{"d_model": 192, "d_mlp": 960, "positions": "alibi", "qk_norm": false, "attn_scale": 0.177, "parallel_block": false, "init_std_qkv": 0.0431, "init_std_o": 0.0536, "decay_fraction": 1.0, "decay_shape": "linear", "final_lr_fraction": 0.1, "batch_tokens": 32768, "seq_len": 256, "steps": 3834}
MLP neurons of a small language model. Each row is named by its layer, matrix (up: input weights; down: output weights) and neuron, and shows model dimensions 0-127. Each number is 500 + 40 x the weight over its row's rms, rounded and kept within 0 to 999. Numbers have three digits each.
After each neuron's rows, "fires before" lists the tokens most often just after its 100 highest values on Wikipedia text that the model never trained on.

L9.up397:540463514524484546572455574516524477509459485533387458492507462498546426447553509521419517564464504486499498472495498480507598544489452482530445483467501484534525559454443502543518487509465562521496453463477442532435431475471472473526427471512498524517527506493585472503432514498537427502491509468554555519485553462501555498584567515520547406517436488543519509517515475472484497576553
L9.down397:474501511507546476460466481451500518475434526463507480475580558408505489509500464420457448480575580538529482486534519487516451500535510492498530521483484473482490539484480517469447557498529494527453501530508504498498547525477534522511512538483468559497586537501496537406459449515519562490553477525488470510525469483585519581477498486546587509475559541464475464470470489517528542488405
fires before: " ", "p", "ilar"

L2.up382:537458448513517546543557556502499447562530501562430517515502519538586458481525482512456551500469437418443574534536496568565583501514512542483518548503534487526533491541519551500446526464502553522397452460493552476521523439550427515459559560501515493555495468491454564498490457534548487514455537434511448483553482438523517516463480427466505512528473503490553499436459487515419551520568
L2.down382:509491495463494484609453478462475579535431456474434527567488544512479495466488559449533478524519510523522474491486523460464553470480529562483503517508454500468483498450498522532450512471533536429510552499510493401531444422512480520581552480499481493565552488517508570485443486509463481558518498560475514414583529575456478533519464520443462593529443425582557527535527515465476518498441
fires before: " ", "ow"

L11.up358:551480475547483563420553462457501442511475499480506480553435459532464574546568495520497561476482457535511476485442564529460570465514470485536448449502491518520449540519438511533529437412480497522509503465529517407491540545471519488439400541437505551430501510458437457581572571528548536424439455509543430514526542466528563488541541460488461501566489474520472461476504545439460484426489
L11.down358:477477486526466466491488522482477455465517535532488471510486582545543539532484480506569510513528512526487529473549465530517512475476558399513491494566538481471496491494489381492496457483498468544579442494442520537451456505389534439502509572511558512417457503531401556424484481465547548510497580467509526517524511535500525506527537512446470524586502560421520475511512513451489480523507
fires before: "|", "-", "|---|---|\n"

L6.up122:482508537542537474465436483561460472483475565471508515536533459544541455540452538499557516523489494532481500500523503444552476494541524548511452488514466431560460474472465500497441424540542433531495530410505507496572496505493480533527493497407514549487474517558433450524473551442481515475445572527501453454409507493560519475472543563471489530536521523471560503470466516423550427503569
L6.down122:500511509476504510477470560429545510453531464523623470453409479578494577518520421532452532501530485502496536496458497490449524528539484494518540542454532573485450502412546434465602552533514533531488516495440471513483532574516521528504480485518472500569542523471496465422508499511487483481494506493463534492515552437552533495525516537423502458498529509450445507495559553535495489440512
fires before: "|", " |", "-", " "

L10.up952:577488502486521484463408498511493538451437558419508472479511527533457494444491549569496504480580549480495501453479577515480444413500523436532509484517515510486492511450569457496493483498461468447462469568456475491493480485546491559507466456604520479534490471548464478517492463515478601493536555471461556471544470500524452473488539479505479497483485436504484519436537466503520478555480
L10.down952:528493540420549482509502456526505462557485466563543517486422555495551472466508551471481490566487471475516425496529498580545451521518603526458502456511516523425447405505464523504451527565477565500469563439552545430463503482475532570460575490530474522557495550513519462539490459456426543474481468469492562509480511448498514500506541496586484506555527517497469492546577529532521515567543
fires before: "0", "7", "5", "9", "4", "8"

L6.up5:490540514510455503496473422468468487484553460492569547493494474590496562477495553469448479485495487519453550524529531493437491463491472537532522528526461468602515483496445531541475577492454486498581564444495487505410419420573539539444496534515551510534437490591507504504459479444514457473517550441489468511414542469507525533491494531475526466573456497483501457560478462463487497466512
L6.down5:476521475492504462472576537476569499460467446473571480428465502490466499490496492537493561577432496555441439449504516458474448541499435487510507549484526490472543531444447560526521509534482411605449507542527528454505524559485519541436508491503550517484445459515477503521483527606438487505500498473572513488525513490512478460489523512540561546499501537538471560536491474450541498412502
fires before: "==", "The", "In", "===", " The", " In"

L2.up663:565424530538490472460531485462495529536456521498445459472528510448479539518488466473411500492539494526593573482467468456450570546497518522498491416576519536593433473452495532431512499530447493516492574436494547437488520533483501509411485601517449535528466508521459514505476531496499537506461466457478437489527539473554553537489456433470490475596472547484489582496475481515489523503474
L2.down663:446463491507462522461493484493450502489457548454485507518575563496542480449456495532493470531582528519485455549556529558516492502499469553434486573516489535455401491518512450470476468410497558484437515519513458515467569450453519472521545522508548551449486475556523474507496453489542571570560531462496502422540495554480478522582507572500465515514586480490539480548563514555464548466557
fires before: " ", " |"

L4.up844:510528540457570498509521522476565475493507507447560449504508451477491573522489519574539483535441450445530567506466508541543520537545545408559538534474478569487535487452458490544468473461491545541547563478524468421514483431478514499470489451538468539516462550543474456496471558449547539509574476481482457436561504515520487471472551533494559483509563520498401491506531447560481518478507
L4.down844:567466506559463507456474559519476475531490488482526421486493530505504533478481463524497466475468508467504612468492504435466457458454490500504534501499474458486553510468510537512530577470521500491459512478516533529456515492493436498468447539453446573484486476497561509428478453467518472477549421386507525495425497521517479519497509494525484532436428526466442514531513438424505425464550
fires before: "==", "===", "The", "In", "M", "D"

L6.up519:465575492549461428433549525444410529391441575496562517486511452500465514533485517484497456447479510500474453493505460496388591526533426488499486447536452442538523527511492546533488455490489470478494532521574538562507497517473454484501498495521465420501497531501528468426432507481473520478432471514524456429504529529478478527503549507477585463494435539571471502550526474440457476544467
L6.down519:564477546480483410539526489428543539555567549515513461460491510500513563565531461500552527507491475521490551443545377419553478569435452485566494510469474498509514458571445482531494402533465443467542436513496465465473529481492478467529531489457465450543486580455524489561478581497525534510545469478470500568470508470513537429461472508545438519484474557535547502465490552483488486436551
fires before: ":", " ", "gr", " of"

L4.up795:538551525519466547443498505487485523494477476553539536483502398545440487519514487524448526437478472537547519516528463477476506498462547489497492488514541454498515514542513433502471501571520499614542531490457556499510568506542519528496465463462569456530521402512505573460466502510478527485542539432532437482492572543535443445497561561474481418489463573536529479541464417522464512553570
L4.down795:562583529527467477498518447532556481553458459509423524401540408604487475558494546472555474459449486488490466523509549563530461504505464507448509563518453465452563528481532480431493534489420473498530511549518432469524457527539544514477445470505511479454508458554486500564565507535552532496523516522474516559446529527523489475450509501590586498479500483504487439503476540482517508515448
fires before: " ", " the", " a", "ed", " this"

L2.up528:509498497488554468485432495479503494486470579520438571541550523460572516475465499492448531498453494457543505573484518494496453512496481527566505519493452485550442484444547475531558485562450450465451459474576578422506479564460526540459487499563481426496477515472470501490537461550559482496400554493532426472555518465541524447517524523482539467471439559525528479510524543432520545510504
L2.down528:531479506456501525494485476498485457536503521537454528560502598528523461423511487522464480517466590473496491512519601491511495546545519526455422578507538552548465475535565473469491482520515441491405538513564490531561486528477552503497524472555462441474460514449481477423485496420526435515539474514443501556484490444520514510503515538516569496496496499487474492536531479475531564515418
fires before: " ", " C", " ("

L2.up300:529463479579491519502540498423502512467485547484439479462530537469501511453527471539455429482476447455514550578533515552454572467562507459462502503490538484527527449490517419484479507475460551512543535485590550488466432480557494529436468448552537521499541524550487529457462519526482512513533487469532454531494480554497499561548553477543470506544541570536490461542567426481536549561491
L2.down300:405465547520552510456478523440551509473490487464442496534606543477540467478574541441488489530458474454559456532518520546567470497557510570486540525505558490449472458523519467515487469465487522521516508515540528444456543435489577549492507465516558458497542551500534482508432522497476497566530472512494446499482564508468481499499510509539549494453498414586543463446493533472494574481469
fires before: " ", " York"

L11.up824:580549532525496480431424457521536498517496548501486501549519479559429462524506485525481564578439541510551473483519516525477511547514455465548425498515487513502532570414435453464559588463505470534532514453470481564434447506465496547450510551487474468522504501511509520482470522468541473479467512449588477505517548463565531468468476505495456452542518498499476588547563464516441537585510
L11.down824:469408523474484439458468456561491534486575424518531519502560474506501486557559543444502457554551555521551532476528465457546515588456510533593498518465482422501473491540481484463422432458477504512465476513430527471578549506530436491470467469480502467487475533510543503462494487473504577520512470485477452490502448548498436582491505457503452433465501443531573446509538507554496561528469
fires before: " ", " the", " July", " March", " April", " August"

L10.up820:542516530532451523515519473458445443456498561484491506552503490473436505496549534478479502534491493463553515417465444492527440402514443559531549559508402458422533516462476487491537522514497527602467557521469488513476512435453470543473473500513539431422511474429471484524387461468542484576448490451501463516495555555500467547500519482517502485511512465480517508521444547440515539447565
L10.down820:525542607460517442574524520511499470510539524473508576496501488582438505588528455489507467459513493463474441538555526452551400504467511471501489574503525491583499546443542472452529514446552476545571546480448535532541450523502469451481465462515604518551530528564516494576486516472562458485529483489484534596504517533541427490476437466522486547466500481480517507511516440500453473502567
fires before: " |", " the", ",", " a"

L4.up205:457455531544550497490550579422477536488469516482521494511508414509545560465425496543507523491473450505494543496517540534538517536410422504469470472503447492507510490467446520512552530478470443463518497478504560451445457489582497504529411497560517524464412473546534521489443558495514528547493536435488463495455500392493521461433469479511456467550530518454498458529482515428531554474464
L4.down205:584483542474516498517501461499521494493427471527518451482444533465526527565504441512502532508511486485499467513595508504483446437489509524471534490534519455540546542518575461470486554535609539596535542440475525505527503500482496519481495458479440478517525445439504479466530487472509471492509502546579460521530531457530500518492446439498533599474485462538435479523483509460487486419426
fires before: "==", "The", "A", "In", "==="

L11.up514:516515466480533555479475474507479404517502530519544446538461486478479501489427525551534494509496534545553527446499550547502493568567503461512467497580426426482462477467537529545469490475557423530476457527548445466488622537416529540533479474493491422500481514470390526521435523461575491503492541467536393548544466473501511518528505528466495498496497539461471459509437504589460517444470
L11.down514:460507568469469508548506515389440550481490471515510519476504523459559499461394526437469473508524480460442518549519480437437497512527495444537530507491542525526533473530397478506506541441553553463568500466411499539585491501491515513466476490482523520530487350467527479511460519526446538497536549548468521460556496539459484510475476475515563522576494516471460544495551541492511467473481
fires before: "-"

L11.up92:547538606452484514504434534518515447440465556503522517531594535496484500496457549485501517519449533484473465481503553502493494444424522474573466485575586434483494521501460541468524565491505538499520528478538541406431453476465514538530489513491473506521461509525503478553522501425434549478487495424504537492484447467536489465492510459530459555516488508539481561498577501493559577555404
L11.down92:518557516526525464477455514477528509514466534478502460471510567517552518518502525538520545563500510492525509484500451496526403558508693481550456433515536532537464499466504508531519498459512520545519506476532529518540466485524437512499529432458566438570509503453525454514487464514435557507636524536482495491473509554538493503503460491528474608534474504470513476536514524512578500531503
fires before: "8", "1", "5", "9", "3"

L3.up250:516495515536543443499549558514555454530518536516506500466477438439544436488555477503460499493483472464492477494482493490529538519477496551501472481531488493516461466470516482498536536478557430483482491473544509449535521535529466447437534541503555498549434521469481573475486527495477427496478495385454420582536482391524503533438532519526492451537441476487518445609504497441475570535451
L3.down250:491502489516553579521564456518575489514443515577504495547521511437514456465568520565473528552543524427433540528504498505527523498523530455488527465511435496421526481502523597444429518497464475457507501464524565458528499476448415519473533490445526467445463458468482521458424492530497486469492504439456483531539458548537439515503479458506484579392502473530521541482500472526504476452505
fires before: " ", " place", " |", "ed"

L10.up635:489460510498443510472417534476448470530434487481523483465522537541554556472471573583517482465501541563470503439492503579478560503459502467560517453490485508512549499516534479512430547475491441474469418487530533491550445514461431462531515505474574456499486570536552574473475500580523527503493477501524477475547522492522457591547519535475536462518423495483480526511491454493511527593555
L10.down635:520449421465512497554538528457502502583504523437493483472534509463453495508552498508469459469491550560497459484454541435507453495491442531513506589483532532537527551459544459488517490478502492524465477471475554503494513448479490584492511541498481589463542573504523481549429479484530474535563477517505486522426569506524462459551495509457561481442358516465491482484454516460534491452584
fires before: " ", "ion", "ist", " after", "ions"

L4.up950:516480534538459476469484497496495474570493529455526419463502451502548461505516521559483523494467479513497574489451550493461447501470480472422442527482526438509482500529497460522504545476608488607553486508483505505480504452414449480490486482532517475517515478555439552476424476512510510531525424453436459524540481481521490519521559510581505508558457519426457576543544445469397552594474
L4.down950:527571476531508492532523508583455553463495572480494460432517423555433472514575477502522500512594489466492524515507488531470519498529511463492514553474455485478517521475559434477555508457505473521522613438544552507468484516520500525532470435486464486513459408454411499523488458556534510503506479474492559548488481461469473530419537491578506557476483455428504426514473427482524517556464
fires before: " ", " the", " a", " August", " May"

L9.up938:572463532502412544471495584554540515470528468491505471489550536566499484535467500477483501541426465493454528508474474478549479558514427479556485526543486485551459580501481552475506478526474458493512422400496453471557527456487512559425418429473449471446499431492458486520428515406479507494441542464435466466552443489451489467528563439495484519526528517491479457488461477450512520505501
L9.down938:495536590466460463542543519522466488486512476454553562376475500490494586536471439469487482530490440553506488523504481489531407576447512535464450484499530514540517525468506476508508567524495440538559466509486516484506528507541535450483398449494460431512544516515544562406468510511468551509508493481573466459557452450539476399485470511490538474497482536416512483534475447482461493535497
fires before: "-", " "

L3.up543:580527487472533581557494547466464453523509479447534486447487477554444506443487493514534466564576514447470547487489497501506534529494472494548470441535458471476469518508518541520493612546465496489561473449489413484499482518542516553528459534494504476629528497489470491440502555466426518437554516463515449467501516481449528492472549491430515492417453477506487400520494518525468541534531
L3.down543:510509505542486486463593571478495457529498402507521515517433513511443556528495537531512549462565447436566519611545428540494475505487575512459510501568489459482540528509472509491491419475452479502505485510516459526512568479557535468464531440485526549489491510515546513526429531442506553518478554505489455519443523531496528525515552543528474575541451478494531458536512524510570512462499
fires before: "==", "The", "In", "===", "A", "M"

L2.up902:498407550524495495434500413488519521490454526460472500512466520490529513563569463588483468575522480512509490542501525578532614468495540498491486553540523442449506418538500479543510503498411547470530468428532541571476463575506500522482439471578499490561498526526485429515514488507505487497552489433418480542474487563495541549451473519482516553530506462526575463492607492474453518515515
L2.down902:485541563437497493540599475492478507465485460554463586490445549477490510505537467532565501498456511461387513517524517521518517538529614465547514527479534509506557528448500454463539559487459494498494473516472522507515548514539454468465502469519521491556496528471507558544516533516476510522437415415503503475547454466490550515470557480458459443494505429438566463483447460470461524504539
fires before: " ", ","

L6.up146:550535534534528506474456516470528466485493547456533474511510443586535517453487518571464565605462487498484494409460506540502496529447513445498499516482535481537520514415534506525476543483472460543524513395491502431480482426552455520478486441542545442472506497562441480494477437463501455478503476450496491518510570409487510504531555549560499482567522567508418495466550419419476472468521
L6.down146:552577549531494524455429531491547528515465488470497532469520509494539550448440491489448486569500516484523517484536524509483448504476504533522521524473510485483472532479460530493521391523508427493474500484619487482437451515522498497497480449472531479492548541530547519489468469486503454515466507465460506538527527461517474459528560461579547479496514469501475535467525418419467446512566
fires before: "==", "In", "=", "===", "The", "M"

L6.up174:584519488480521439488526555542485509450403489496571461459527436580546424446426553527485542606446522462484523508488518507522507465487459495496532462539474408550482534499558496557459495494514552471456505478485517440481502473438438571501465510488472489566466439477443467489495499482518461504513444487463525484563512488519542441513483531488442476510466472509483496513542420496458459494537
L6.down174:516493560517512466538508492470601541539563471560550532436452451485481482531529551463540436511460413504462491532415545518490462476471546493456489526495554469511535499490452513558484526518536496567499582516461485497465524501483496445471417473429557471566490552527500513526517555537449510526484474482477541496489506509486518514577481448525489551438533496534519467554474489439470465436554
fires before: "==", "In", "===", "The", "A"

L6.up263:554465493478466469535452509496503427527466497461494419515507413492591610489502503547520528560532596415508463467520469455545532470473527478561470466447528508518489546496469524514497517454530439508491539485527494543512514507561466543537554450567473523509439525496448517487456479459534562437505539468541507495552512507500496413472542503512526508532512521546383538441516488450563435486528
L6.down263:473553517514477513512444510543632463528509508512582509468545450511472455481523539490546499558472487583493510421480514539540440546517503457525559514506523502483482567520522513478491558525575466484515493427564511488467473491495507496463503523470541514523515586507496513509434568472527470442462479425483487437556557443585572508448490490601528506433471558522451602520483483532487481463506
fires before: "==", "===", "In", "The", "M"

L9.up559:565428444526533578468485535520612491521440514413459553501537509487568501522489506459454466515544570534482498507464507568459514546539502493475455429455489494461497567446483425530521519526533475513527545496540561464437541452448511552520505529521583517481498483461474513433519486466539447507472483507472448578463500519515445471474561535501555537454502494533537527552554512511464534503527
L9.down559:430511486417552461483570503476458459570493512490465449498544482514513490542548453468521472516535504500458511470417506537476464456566498541525507445512501595463506489552498491523461495438450466504485480457447495536463492437506505479519554524459494491513585591530460478518496494578466466519495512499484544492598518462509530528495484576564534512490484513466514513520470525548443471499580
fires before: "ed", "ions", "ive", "ion", "ually", "s"

L11.up287:436516569552492547461491526549539488526500514509523501496493494510479494428470528431520474491520523620542519461453516517507468451494573526496428555616510467503489465585495534465504458445478469571478519455526503500471522507536512614502527521530510464532487469484518465442511558520473512483469549492465451485512456460468491463504537487527427510398507510550487465481433503454506497585463
L11.down287:540529508489469476546525473556558500555461552503528477474536530454483468543457515544478555499491497504521489533514478508420476522513625453509486524534544466570461496564481580442529480414550459522491484518588514511521490473549493499529497519491497556563526430535565523556526507483435508457492480477510497445456435525544471427482474574432463458510445561445503475496535480465511517458506
fires before: "0", "8", "1", "C", "2", "4"

L6.up389:512533520459475507503455555407495504554431449496480448514524510490553567538469448525445467507503451477521522542442533552441468530517494470598440516504511492562568516529519556474497478445527501557494554483522551484491499434508511442496462419537473498533488482588541515559424551422533503458509517485443519521560476497569548549482520477430478466500502575455415533512435470446495474486481
L6.down389:504456524476529494507454548511433469499434513487492452502428500478513525472500482519489458522506559493462485464511557460499465517457497500540469507522423535516528572480525514494480507499521471546536442436576532465496508398522511478479482435507531590569474494537441466545557556447448506437510507494459512553529488450515479496507495469521554506542531533525431562519569500469472428458489
fires before: "==", "===", "In", "The"

L3.up374:556513483492509489539500483507422445508428540522499521459548499610438535552491533516561458480557427479543496495519483479490458496408485546529523474473450483517465466453579535534598526477509535534562528498552502457533601513552488502513549516447497539479490488566491560471523472512496542494482505485488496516572556503591511437466488492480471468442484480501428534486506475511464508554508
L3.down374:542449433479449404449470492448584498464507467502513478492495476496551531494455461538439570524475522484481485522462564394428436506519511535527493557411549543573559516533460509431476494496465464537589425561462491535515474600496540453508463495539509539501520533451569497479514485526528533434544577453546554518443515503507521526469485545487486571515537503470555447565505540432539500517572
fires before: " |", ",", " ", " |\n"

L10.up336:485501513536406434427471560479428531474479488533521532570461518512491500518504460486503549555443531562481457515594501549476482547514472479459479555540522520488490473461415473562506540483482518500485446462473519554496479516480486528510421430518493471505495600505511507501420436499423490473507379473537470538517540508459497560551532513481521453530427516521520544519522452534527535500445
L10.down336:501533476458425498586467514586428538488509554496614446469538489476443445440518500556476543466450480515484523558505458476406515535503531472577492500520506512542482487532545447423477534451442457528506478448436535513460513567539463508517518512522469518493429505499585451521523473524510580502528484536470484462484474532486589531431496434495504484486491503490589512482515553547555404580450
fires before: " ", "8"

L11.up760:542525516549552495518574479468585564506435488481519469537560492483496526472516480584474534546503485495527545495496528489494470537482552508541511499527523492470466550511468500466477479428466438496502462435487531459506479445498559520463517479556465436534484480471525401502444526408522543445490509448407530523508500496494527483454515424494553505559505481524404516527479493474469483491533
L11.down760:496501491560464462518444484497459444544422436570531504460510586454469479538483516573461534554537512512553515505518466573441402448450492536454501456558470511536542533479488502428524489517444430535434473522437493501521506523504549506470466458421532558520546538448530514513444509488462509450438442491565523544495486537520485480518486459568531483524520477513523489513591553503482422464539
fires before: "|", "==", "S", "The"

L11.up247:541461473567455490460508520529418472460451517513487499456589464567528504479553500433546506482499545512455477522554542451530429500471477533495477535507506501512496474489431565445504565524446495502509541490524545465435515500505534584504488517444514429478489562527512502509519553527547466538479599448464462481459544449470480486501523457529573537526464499454488541526524431451455497495576
L11.down247:547460443541384473554485517527472534499556528512496501533493453549520486497503431549519448502603427521479530496496494508548439529534489511507494488514444529468515510480507483495541454527555402472484458499497530485462431464450586469529501497602572428469530489431467501528553503520527487507451455508447524509505482494472543525568410544477532513598435503474516531510518590493474526459507
fires before: "|", "g", "|---|---|\n", "|---|\n", "|---|---|---|---", " the"

L10.up290:472502463492441408507472495480472494529517560566491528498588495485487566481552527457497464460522499547483533425462502469506473534534504424524454525552446476457528470477542522483560505557402466450469461470522548547498503470476460537559496508486477457554454468531525446503452548422556493506412535522501437438521459486495540504530505506463464477508552561518472589508575450520482557516572
L10.down290:467542475474519471542495504467464483496622530465485455537490517510497512513498429451478519446500516525474454542508556459450470481520471509473530576482502474491518458513507523438403475473508488499462524469463498494522523496525504520484564507560431467433536494555475584489562542551561529420562472496499456525527597483520495515476549431533527439494492498502528461491504582520521476515535
fires before: " ", " V", "|---|---|---|---", "|---|---|\n"

L9.up121:589446514519519499466505500417502557485495527527527485473545453504446481546552509498530474557435525518468537487557507513440511538451544542591504483539503469506490547488461480479521508485479502515477541465513530479562485454526413519562443537562457512455426503423499466574489586507549511498490483480476469595493471469531565531501536449500495502503485493427461514560493500506480462421532
L9.down121:564507484533469436437516453484516520529491476517494483447396527536547423560429530534475513523516486484480478540538446511560444513513523414495517523537487563486503519518439512536504476473489532480509436523422522533555582533543418531500511490432414521516545486455484422464525453564505555445511577520426503536474529470492516440547514495519506540527547506414528524514523519415483405472477
fires before: " as", " in", " by", " for"

L9.up250:535454425477387469468496494471476536431442576471543464460490485533525531424485503539478494546470531533543462477466508444533524509536543551511502487524466499443560440501504508482511434535453576530492584489548525499445527556418408448533511520498466529516482598527519484426493480497537461425459503472519442518487498464552565519476533447457549502458602543555488521527442474498513523537432
L9.down250:518536581549470540491471549502566535484506510536461539494475513546523459574475462495538503507548473503493446459536531501523450576546496532519542432481544487550476501473495538434458421505455522490477505488532479453502508496504500531469518522519493469505532446474438522492463442481464485471457605530518488554507523424453484478517504490466442493562496551491456485543452626551431516585541
fires before: " ", " C"

L2.up501:524476532510485446526577524500488480511443497448522475469522460548513470576496489589532449499422453511559495457475543550535580532438518453516470549467506509502534574436393464501481474455469441545558540489522526459466554533513479514535486519576532475529507504533526491444500562445528535448424482511454495529459430433482485455540469551480534492517493504475484433585522504470436447494511
L2.down501:461498493477494494527581440514519520460509426442534508517495525620477518483506518486515474499579499486475471460410437449496460576534510520471497502470495501568438540530534460480488460496500418489537527496443489477547563496504488464517453514509443443493556482488470513538572452484487570535470475472531472495521472489499511458566545509420410521548533506453452455458532488440617472549553
fires before: "-", " "

L6.up658:558574500476449556462448502527494432560560587523506471475490487499524535518601482490442481495471425582500555462483519486482520484583506528522494547515497566474481487479561461506515501554571496552544529448496486509474561500479490452507463515484555447490528499491485437555448556472487444471517467533517473574524507436496487473523488476510517494546479482450474529509392491489431487500479
L6.down658:538463537480536483548573450458564518477480501479555552561473521591473496562610458542481450427489456506487514547526509468487565509489530470545487448443504509550456557571487520544451494511455523524550527425569507468476551552477498535512460471517499440519523552483497525455470556527473423484494509515589456491524459466558517527498531497522521525545570467492499499537484514512516403403394
fires before: "-", "e"

L11.up237:492531451496460496494431504491614443464490529481527476477448431480573544463473498556515535587385486573529546482439524508460541454544516534483532515533483507558440599473439524494436505468572510525454549423544520440464517554504451524472417544503536414446487518577419518495532456444480558496496479514509479514520520484488496493462491429499547449483523556491446468504434537492449448445572
L11.down237:530489483505436438538491510580516461503511435488535439475466568540485477499464440515507536514563472469495500416535571525432410477450589501501479493537446454516489534517485549530582532523572482499552489497492563536438487482461572516562488500579558479471532509527514421499442481501471578492448382499542452447534459498501455522469515494545524528535513560469503500551491522486484586516430
fires before: "-", "|"

L2.up324:573459492479520507519501488443476529474569460540529522532504447469557574470444493494459511490527496480493509483558430514495484514443402543517519501506509453587420500505514512486489483508467462506464482487458524539501528451536393515447406511523516505467483486468497479497482526490493558474554478417500544442505540472513567459459540445517567471552525587447426561482496495450543484490562
L2.down324:500488519477477475465506487588526498518435530452410550538484470483480515495481498501489547455505462565524526500521455493464473420522453502496530512497506539514507548471508448461526436440520504516493441518529502501540498449468512564523506492434460519438485575508503499539467470463569562542464500535524495486480496538589446514435516572429501521543512576514524466538549448412557476478517
fires before: "|", " as", " not", " a", " the", " be"

L10.up828:511484520464540457453552518511421521439460530476496451464512437517472470487547565550462476547457479542526480458528530548499560407529513465533557464602501465522550519473542518475523451545473519515445509474524492529482472543447523532487510531530468496569493568529490524439460445465474541519466552433498498461548546523479584466434490514474554484485493485518513494523573515453471535549505
L10.down828:440519465536465473511522532505503485512450477529600483493521587528532492427507520508537489518496569446545439455489412539461537499522454476505507480410523448501539479472522491460466465426493535519536515527507555475487557497481430512499534520471415486461552451471510463474562503473508566473478549537554488546532454447490476588489563416494503411544510542503477482480490507575523498477476
fires before: " "

L9.up153:516535535534478496482512491514437480463458509535440541451563474415467401510522567433488539470494523580553524442508533535535516505480515603550558479512515464520500500496527518466474531508481528508447456472486479477472496409589433546452493531446497458511446483525528500591513558469444516460478517418505538637566506561517520466461490405578572527494440519511478480458540492492475526562512
L9.down153:452529517494441471509513507584427517559533553494478524470509552399528504570442536505511475437552524508509486499488570457530470451491518494471474557597530583457524446526436449536548486541497504517576501521485525470524531497492473469482508463566562421513519445479464429531434476458475506527519465455480479525497531474492510454459488551462556529480516477527498591496447530462515490476552
fires before: ",", " as", ".", " by", " the", "0"

L11.up532:530522587495430503462499494435560480513495464506545454469555521540550448473421507572523481501506494544563533439495465580590486420467475466534436528549567464468513487480481445523533437446490463534482555461457479436477433435500543498583510482547469459565441466473507521523444544557540552423464521474547528476564515430565520504512442498539484509529497527489489479548459519490501471531588
L11.down532:455500546535459523503438500597462464514499430481524432526445528413510523422454439518478569552486476508466563467478469501488499558463482480465443453543497519467484494517544445518545573518518453518543521394500461480508482444448509539517498519458499539544535476563536459536483511478459513512495566522504618517479427524482532528511529522551498577517474450525459488515549497512488472518454
fires before: "A", "-", "The", "==="

L3.up373:542550523505529445470499519424482525464474513473508534551499386579478597467470506589520486514458476491440526454552481506581522466485471544458495523580517495537539442469458499509480500473485463484520470538584452552524468512577437547485534497504538481539487497487419495514542548497465545402494541424486441546486579482503541454540538501510462532486430458482539491495482456509562442560501
L3.down373:534538545488463545526505587443534460505437452436522545435500468477493538455522478527523452470456503524492590509476505496543505459480461439459459425583448452531560489528446563542527504480489484521565509479519519454466465473556455513457464517528498546565451458511423509561495526479482462509523466496411474392477551517470570498511526515501546514526439595450484522570453489461568459523558
fires before: " The", " He", " It", " A", " In"

L11.up222:491531509541435471476474528484553490492508497404476525537441431546418502449483519551500526517492454494522521442571566547514516539530496549513501515587527481524458540486513463518484503539551506538545498448514487481528525501451523483467463505489528465565449488406440535490552425508401535481423436460524460475529526441535552450475532577468560498465488443450512451467524504431458482394469
L11.down222:573504539500542413491477496527448565559554479401525555533472512483428554491513515475502442512538528516468522474438523476531494501401609435534480504574538473573526517519516506440553465558501468504478482563465517484427486516511512471450439496506459483486512539526522492518493418477484600487482475545480432484553447461542548508487495414513481470563508503551546467487532488514480533469458
fires before: "===", "|", "=="